Weights of a small transformer language model.
Size: 12 layers, width 256, 8 heads of 32 (4 for keys and values), vocabulary 512.
Architecture: RMSNorm before each block, untied embeddings, attention and MLP in parallel.
Training: 679M tokens, 5177 steps.
MLP neurons of a small language model. Each row is named by its layer, matrix (gate and up: input weights) and neuron, and shows model dimensions 0-255. Each number is 128 + 32 x the weight over its row's rms, rounded and kept within 0 to 255. Numbers have three digits each. A neuron's up and down rows have the sign that makes its largest values positive.
After each neuron's rows, "fires on" lists the tokens most often at its 100 highest values on Wikipedia text that the model never trained on. A number after a token or word is its count.

L4.gate218:089159102116094153186094120132186186134161145085112167113115195190129174110097120142094110119104051156078082102094117119140155076145085135133141100189087089131119078104088157145085059149159089118158142119102140198100098144152135162120144115131116169134152090139109108121124168105124155141167122151137137076156149113109084222138135128098156154199108094157133182119130138098145138125140136092100122074130132122115086165174126074080115091079175135145134182123114157096126127128170128134125075166116122089152106116156109060153116187179077167110149077140151130147139103095159112219136168088119095094133123124154105117113112148181135181088191116111081148161153141126142121066152147124122105117142069141082178076121105132146095155119111128121178139087051083144185152124183131
L4.up218:101131116079131157121146128100140134137152137134144137124131066172095096167108070134111174080088140145107043122138069049162161131140128118128101177152112111079081101105086144156106118109200129104166101089174151120152203099134189122129123157061150106095129071118075133132133096149128083114133102129105125129171165054159098117113142165129193123145058158152104107151205103162136155167140150105115134128125099150153169164122144116089198128103072119121135123157098127118135118165095101105193136143147095110141138126089159176119149109112146177147081139121045116171171166177034176084102112174142158103147137142129084137129112149128134111129131110125126177143128112140110131161098199173141097159098055118154089180055112150138147095141170196117112147115113062128139093118106110
fires on: "an" 23, "id" 23, "ong" 17, "ies" 16, "ay" 14

L4.gate802:112097132157156148155114100194180112034168119150108120119102168124129127073158123166104107111131092172138093078142089080093092131196101149105160119140109100126107087108119136144131076152112081121111145058119062155116175183145128146065177115134115117097148073131143130160155147128150066082165117149206169110155152055087120116139107144146154103168122129144114197122128113115099135131146168096070100104156073110103148116140135108141200138143102113108182202129121142130097103147038123159052124120123122157150144133141151125137070122123136170122178130145088113153179191193103150153118075103108118145094116130126070113135138114189150165159165133156106167146142136075132149173127122138126138124170085217101160148058131156131100140197066127146119100155099115116116104130170134
L4.up802:180167054141117095140119104124132141187116148137121065145150094136163082173174127162123159144126188119138123164153134127118073160153224152120098172089099082158148094111139096143155167130223066113127128140158143125186172142111120146203183098173118109134105177154151106137115140119079127153098166096143176157150164099117164165118122198091174104120116147090153112138179187112105083123086099047144140097150080131091087099099161159139147180120205116071044133097139163105121136159124114092155170146107093163177099113104085147107101154174166133158075150149127140100123129112115138162070105121139108086101157124143174155145140150134117121158104155113093158079141131069126149070113126133142140125170197149135153109130115150142193142097169121105133084118179095093146154147145125
fires on: "al" 54, "d" 28, "um" 13

L5.gate47:141087098104132157150166111128126126163138146050141149092137187150094203154110152174107107098113093181119091113125163126153074092133171106143132090126125110117169156102083118157138080129169076160141117101110111093140145150111114101085160127162120129118145098167139064135127140144157084141170102087096152074131077081115142171148125222195171147186091057136153142111131042168164107096095142141152069083092163120088113142134178144110083099161084149149168176145101124084120122128088176174142130173179113167107164138126097131084083140091145129123144116119123131153115115131176052139080156135132124186123119190125092132128110120155157184161154166141085149156087139141121143120099143121126207103213079154104112144062141116088175096125145084128131146133120151084108135188160154
L5.up47:146130129163134101103167146157161104113126120137178000151112192140125091106114130098133199169128169160144071183063174131111119126115162081148096150093130121109163170046133123116098141092155097138151128130158159097141171152110119102129122123157140110158087130084166155146125186090111144176073093158115160089030098152112183193075119163114117114099168084117122133121132121125136124135109157120142173120139103156170134087111143142143091153165131145083084095150125185132162094174144171172089122086114172144132162080163096107128111172130161161169147142131119091191116110081159147162153191108119123147125111129095152091097103130137155125155132143116164136116143165133086105086149144137211162026170107150099096143114159108125165179122178145158069198106141097156139145153130106
fires on: "y" 85, "um" 8, "ip" 7

L4.gate932:076100163056134067129140128159195117105100125099103160110179152114117139073166134168134122093122126105141097121085157172114056094163067175180120109133123106131152180115093137184165040164169096131167116077121127119156114106139109088130157154113122144160127191090137127074073199138135141133199066053147126089162109172133147158175077098086169111135096069101145142148118102102137113128141138142116119103117174115121137098134133119110132113141154151106126179137102185129172122106175102095121082133048137127116124098124133104114110166104134157153177142089171152170099161092157154112172154080110130198139099167158121116141137104160059172127089122106099167093110095065107144117130152154183122119178143164162117165191154133137144075131075170123162130090102170179122151179123115
L4.up932:150108096138127118193134184139174141129108100077140115152149147125155162123144143151145134113097137116125144076121145197113152192103161151120140089075117111173167153046159144165198130171128149119113132110116103116192115157142112145164170167179178133111116123138167153141143156177150151105134081124147181153165171127129132157180105116060139056101138090105192092151106135153148086137188127149166183144189090113086108120139077106099151147149105094085129151186128115153099151102175112123124123138142130180171106059098164133142076123157093129093131151141195083131131133097097128169104151120107166080165111172194137164110083148123150131144086144173143217120116083138118076206134186123133118022135128160107079179159146132072122101121150133158138135126104107084134144147098104
fires on: "il" 77, "el" 10, "e" 8, "l" 4

L4.gate405:166147139113087135112094100180167167105124084133126117098161151071125099125104126068099101123139091141108153095059093120112137077135101150161139088138153160110127152144138107177144120171154075124133151164167142096206102123127115100096139146155138157105154198067133144127148148064148141166177115194084127099112134172135133131112112098101140139149078128112108153105118075124120091135116102108085120064117107099136175150090142129089142181115146134130163159179162141137133163139108122152096081153042156090094086158126106079111097161154112166130186158075144128134160138146130194112066163105090154240119037130143103134112101116153188181149121067148171186113110143115155064173077128200143159122159153123105137150118093170122118140171107150096102164091151116081153147148170173
L4.up405:103129098172117148130155166118154088143116154136133084131169126126153069127150180131132107131163180073146137138131087090108121168167151060116117146083162167194152122089153105074131147149077093115143097104129135159135100112163146111115111073111155129064173081127173108126168091152164169127074134172170184106146129098080117048119159129097163119118221100128150116135046104145067150145090142134091132126138116117100138100100124067181044097107111130102150178101111099101131154101121122145120124172097118151111082138093179172141180079106133136149092086160114142146141138179060063129134128200159086106143140080099159163093139148136110108132077175083099133227098120176100183126135089109124125129136116163136113161094128173192150084148151141110118125153110183095129117124158118
fires on: "f" 33, "n" 31, "ic" 21, "v" 5, "t" 4

L5.gate52:174115064089106134132129077134193129131155105171040098084151152093157214040136130148102140137165075134094107157105130139143058166169094133163116125088105067162230104111127093157125093068130083113119097154143101171141106132129139133092143131117202185144128177134142119138189161111136175108081135121113124071117140107179123150236161188115103123137109063148113191100084124127117112097171070165108083079136108117093161140101150183097161134175164134133155088147111100136097122122095147094111125120132180154102100134102086119137138109165135187070178118114137162177135159117129122135090143088107097079132088122113123083206112092121146158134126122166093122103076112131140113165119146137119097132146138150115145126134126123134116141135130109096096103140107111106120092177159197
L5.up52:124098102116174143084152111180182119111102159124103170128173094126155119086146146112069096026152096143138094157143117122106192057121112176163154110165119153123104096075112156144083114166081154125128133152170091160130129135139162074102126100130130089132154135118113151101127122109193150085033081177118124160141119106147099144139148171119123139136174129103128113091060094135105187170134125174101134152163139165129167119067110121116092104150088142080137120100157103141077117145130105131122083108149178069090112138046109112134147075132143127073139122123139141142153136131124088107160111110095105105146136115088120133106144133109148109213098089072128111198066166129105128105128143198103114200164139140120019146184129108162111070138081148156133155196184122148134134162089104
fires on: "n" 43, "t" 24, "g" 12, "ast" 7, "ist" 7

L5.gate911:118109148088089106198134158175102127112124058107148128124104151151129103090143103161143152153100133112122086144154133165162162124141120197089140157113117111124075161130075116131165103132145195110130148173095053147092104162054152100100153155111132115118163062193096120125100150142177159109148138170126152165195138091118182156120139127118177157112148136174111152087128140159095160182106116072174116073164194112135181087146166133165106126112092084092109161063100075126141121141145169118105109137101195164130201087151133131100099102077095129145137152209199092091141167174118117139183116127128117159144136109138109134086063111138133147134087057114147132130136062132109178171095087166127143130119072139141105102148161157124154168168143198131090153086117100138127171173159136
L5.up911:085134097189189109112090101109122141160147084137145123148131104140151173110085114134126125126158136101190195147137068150097105114121131158083122123125077152141098114148158092103124126190112173168136152145142071125151064127094097127151113169108073187129173161111140153117161108175092137131202158131111164173098195157099109142103118104073125127189098123127123155140143103130123099130097075083079126172099152130152165157156184069090189103143115171122141142142124109165080073081113131170142162162158120172146056108102147096150178159134108139140141047125146094103162192127145121151068082136148163123165161129143122086149135092099087129102109126096139131129084115055095189085072109141142134108162147099150150155169116140131068192099149094146136081177139074138134078106141205
fires on: "," 77, "2" 17

L4.gate693:115122142078163147129080149084115151141199162138091138113173117144079120147101085171093113110097122147129091179144104133124131079119095151152142139145111111130122113065130131126088095143180054097148127122130159133152162157120108144062150110092148107126166111108108059182094151152219168121118114135106129079133122108143194176102098120089125194157115167179115160119206107100168072093094107086156103092173145088138077144191104129112177106125089143153150131127117168183084131140150121120119063130145138193162138154134181068091059147145101193055153185149136095131087154129118100144136101122118128178159153136162154155146139053195153155159122111150072115096113074133114150189093107124120152130158099140087105113110108168158135100130149141092145126075112081126141190141169118
L4.up693:124142111067130148172120134188149153128126175108090127129175093161085139169125141131128129073116081087093110147131107103136096082083154104161079120110084129079149125138155213136128105120148098119146089084191144156150174134157125141137145082141184077104203155168070151115117123155102116151112083105086111083148180071115142187129116143133160116149121135124133163088190091172153095095087164081096086175133103126132172155171141138103134105113122156121157136171123105164139141089196129151157114149131127168138160119123167149110064113181072166116119178192158105145065131105070147164106040105105136137131144139099089158157144124147124140168112125133144109114079148177111178139072192074168161154140094012116140134094104084122128153094123103109156142087154108092133183102128131
fires on: "at" 31, "ab" 12, "ay" 10, "ig" 10, "ord" 9, "id" 8

L4.gate751:166157127135108114141107092179142159096156181167085132133109168135090159110116141086063100121126150167081068103123104108129103099144130176112131115081066142129127146122107125119110105107155107162089134097153146120118186175089122137139154094105119133144134113134133141118147101149125134062119098123184135107151120061043159125152111175191155112156069066103101175139132107196123121089135139095171085090085134164064152139106132181115138216129116116092090212195060123102147084143124170145090106198140128176151091131106150108136115123048123133165113158065111110195136119191140052156141110092115148116070135167128067092156129135139140128111155101104079119114129131144103158141066088098123126171146107088172132137126173155111102159149145096066172116139156119081128137138185146
L4.up751:137218162131155125161110101156127135148171110146140200078105092111084080120165120121132155198111099113093127126153130095172165152135183149129138159128088153152119076166133072159099064093090101125166123138100113095146095131107142105116168135121154102187099130152124098133122170083100153184084143111103121167094123157131110134107147090148126177143089133090163144092111152150192096073146165109147127104190117178129133186124122149194165157199126147169086098139109145153183107107130194165157123116130086144165048086121113128061106159178174173089112162100169164151136120091095081159109156139088145091088134137138110144102092101153221096140164110117128190149140100148208157168205139126153124130134170182077140092113132101087120165100150151157158110137125098145121117135110098
fires on: "um" 38, "et" 25, "d" 16, "ay" 7, "y" 5

L4.gate806:136132170125125158106126165155175140112126104121139093129129157152126124109154147153095144138109101150159077129111171112100127116201121165147155116166103111172136142082114139156132072105123142139067129123117076156113170193163148085103114069183118170165113170148120072107093180172152136147114097083199198108127082134057148176065153118045114132135175129128117135149135181091110148170109085157154096110142135138127096161187157137143138110103124176108133164125109188132151077093167166098147100069155154106160114140097135061070113187116163122121117124144150074076069144096145140143185149159123136133177118107158127117142150099164170142140150070126142136204138073158179226154129133102141155104162124173088151121102134143172167132110160115181137102105050152173099136176139113
L4.up806:118108160145047124161160109150126109077123178158206143107201064135112117102133099178117175145131140139126187124106174146129134140109142085134153086082084170150146099173125055097139127090093156094095151098075122147143125134129083138184139152144160081137163188160143183141131191169151117138133083123124172134119068118105174110144119095157139091119124096112141095158103144135066072121104105185125099127151105089155142134104122152150158165145155132091043137148107179213183143096145147191131128164149108167161151137128141132133139148125107119069102151084146141093120115140082139157069157148116166080184092093157106069130139176154150118116145165090155173098165103148152164181135112132170127183094084129130057113139143106183123107072109148131112142163155087098049129092140129
fires on: "s" 29, "e" 15, "el" 10, "is" 9, "ing" 7, "al" 6

L8.gate576:058128179103061181188090159163113097088115118086094109092137143223113109119096138125156107169144137126093168114115145121088113117144145154119117130128149168155037112136138113089173074117096132124139084121138061133154203126065139080055078132069142108169109163153120155124130147104131146160094095103143159126104193079085200194116101158148114137160097117117122126134108164121160112117102138157150098137156157131103088153126123103100169101128155115116134131135140119150131133144168138155128181095127127118132088087109166080130140129133130187133102159153072090127114122148119067166104169101118156151166135118140125136183147042098097154142107073212103168152132080086146173149111118086187165106099134096148089168084125099208177097120176116066114153138107155184122167124153132
L8.up576:093121127099144088165154135144110094104082105084164153071172131113109088153090077116129070083085118170137133159114135189085129153090139120098140115115114138164111118127139108150108153167103108110152100175065067137139142129109134113129099138140109104164143138191144146157144124084125178106176179131091108180140128104109235094138141074160151146069120141136122147180111137099032166145130182141121173126184186090093171152077089136091146159133147105120123143099122121154097134099219135155089177158155177148164148160117107157130143091096125082119101083185198105141155171127131130147105110110134105151081109115133154151102183146190107089133130125108107176081139075113076184154195197126130105159144132113072163109125129110159122099153160087094093139083115105113135152081065097
fires on: "s" 21, "o" 19, "e" 17, "t" 9, "qu" 8, "ed" 8

L8.gate330:118123104069141139150177131154099124102094115140114087103119156186125122073082157112145128133139131082101161141129095138072089145126108171145110185161093098094126220108128126163109086093145112104145115204081160134168126126072074128141041174104204124127089112140141110088161111084121113116125144126139090124147127151155132167105124124127185170138120100103133109146152212118134151115087174129091115098098095063082120122164169169101107147137107103189199178167080144123133126144092104142146082145140114152137095181102087139160137160109146158130132135145151114166160131101120129151124123124173099172152151143131129139061182154197102162060137111121075157084088119072177084117091191178147143123135126165148157106068105077160155097151068117124122190094115067102120122176074126
L8.up330:163105160141141107118165147077147140100125157140160092105137168130104138129119125097153130181096115071148142167108166139141154146123189145081155117183128162147149106184113081145135132122112125212140110126115191125138098121125126180109112145137129045132070174111089090125050201033100124102108061068077101139112131147180187131200140062103123078155149145143140083122119088128113139134111126192085146087101089136149167189114100129098071142172136158111158126127117103119189130111082167095117103178073132107141092115166097137109141161145169164157155097130101096093128133136148097156157156138138153125126143155142143137110097155150115144091144150106149150095165111144144075130083071068198121130139156069102064127057145136156164149092128153077152145138164121134214155093120119
fires on: "er" 47, "ed" 32, "her" 6, "y" 4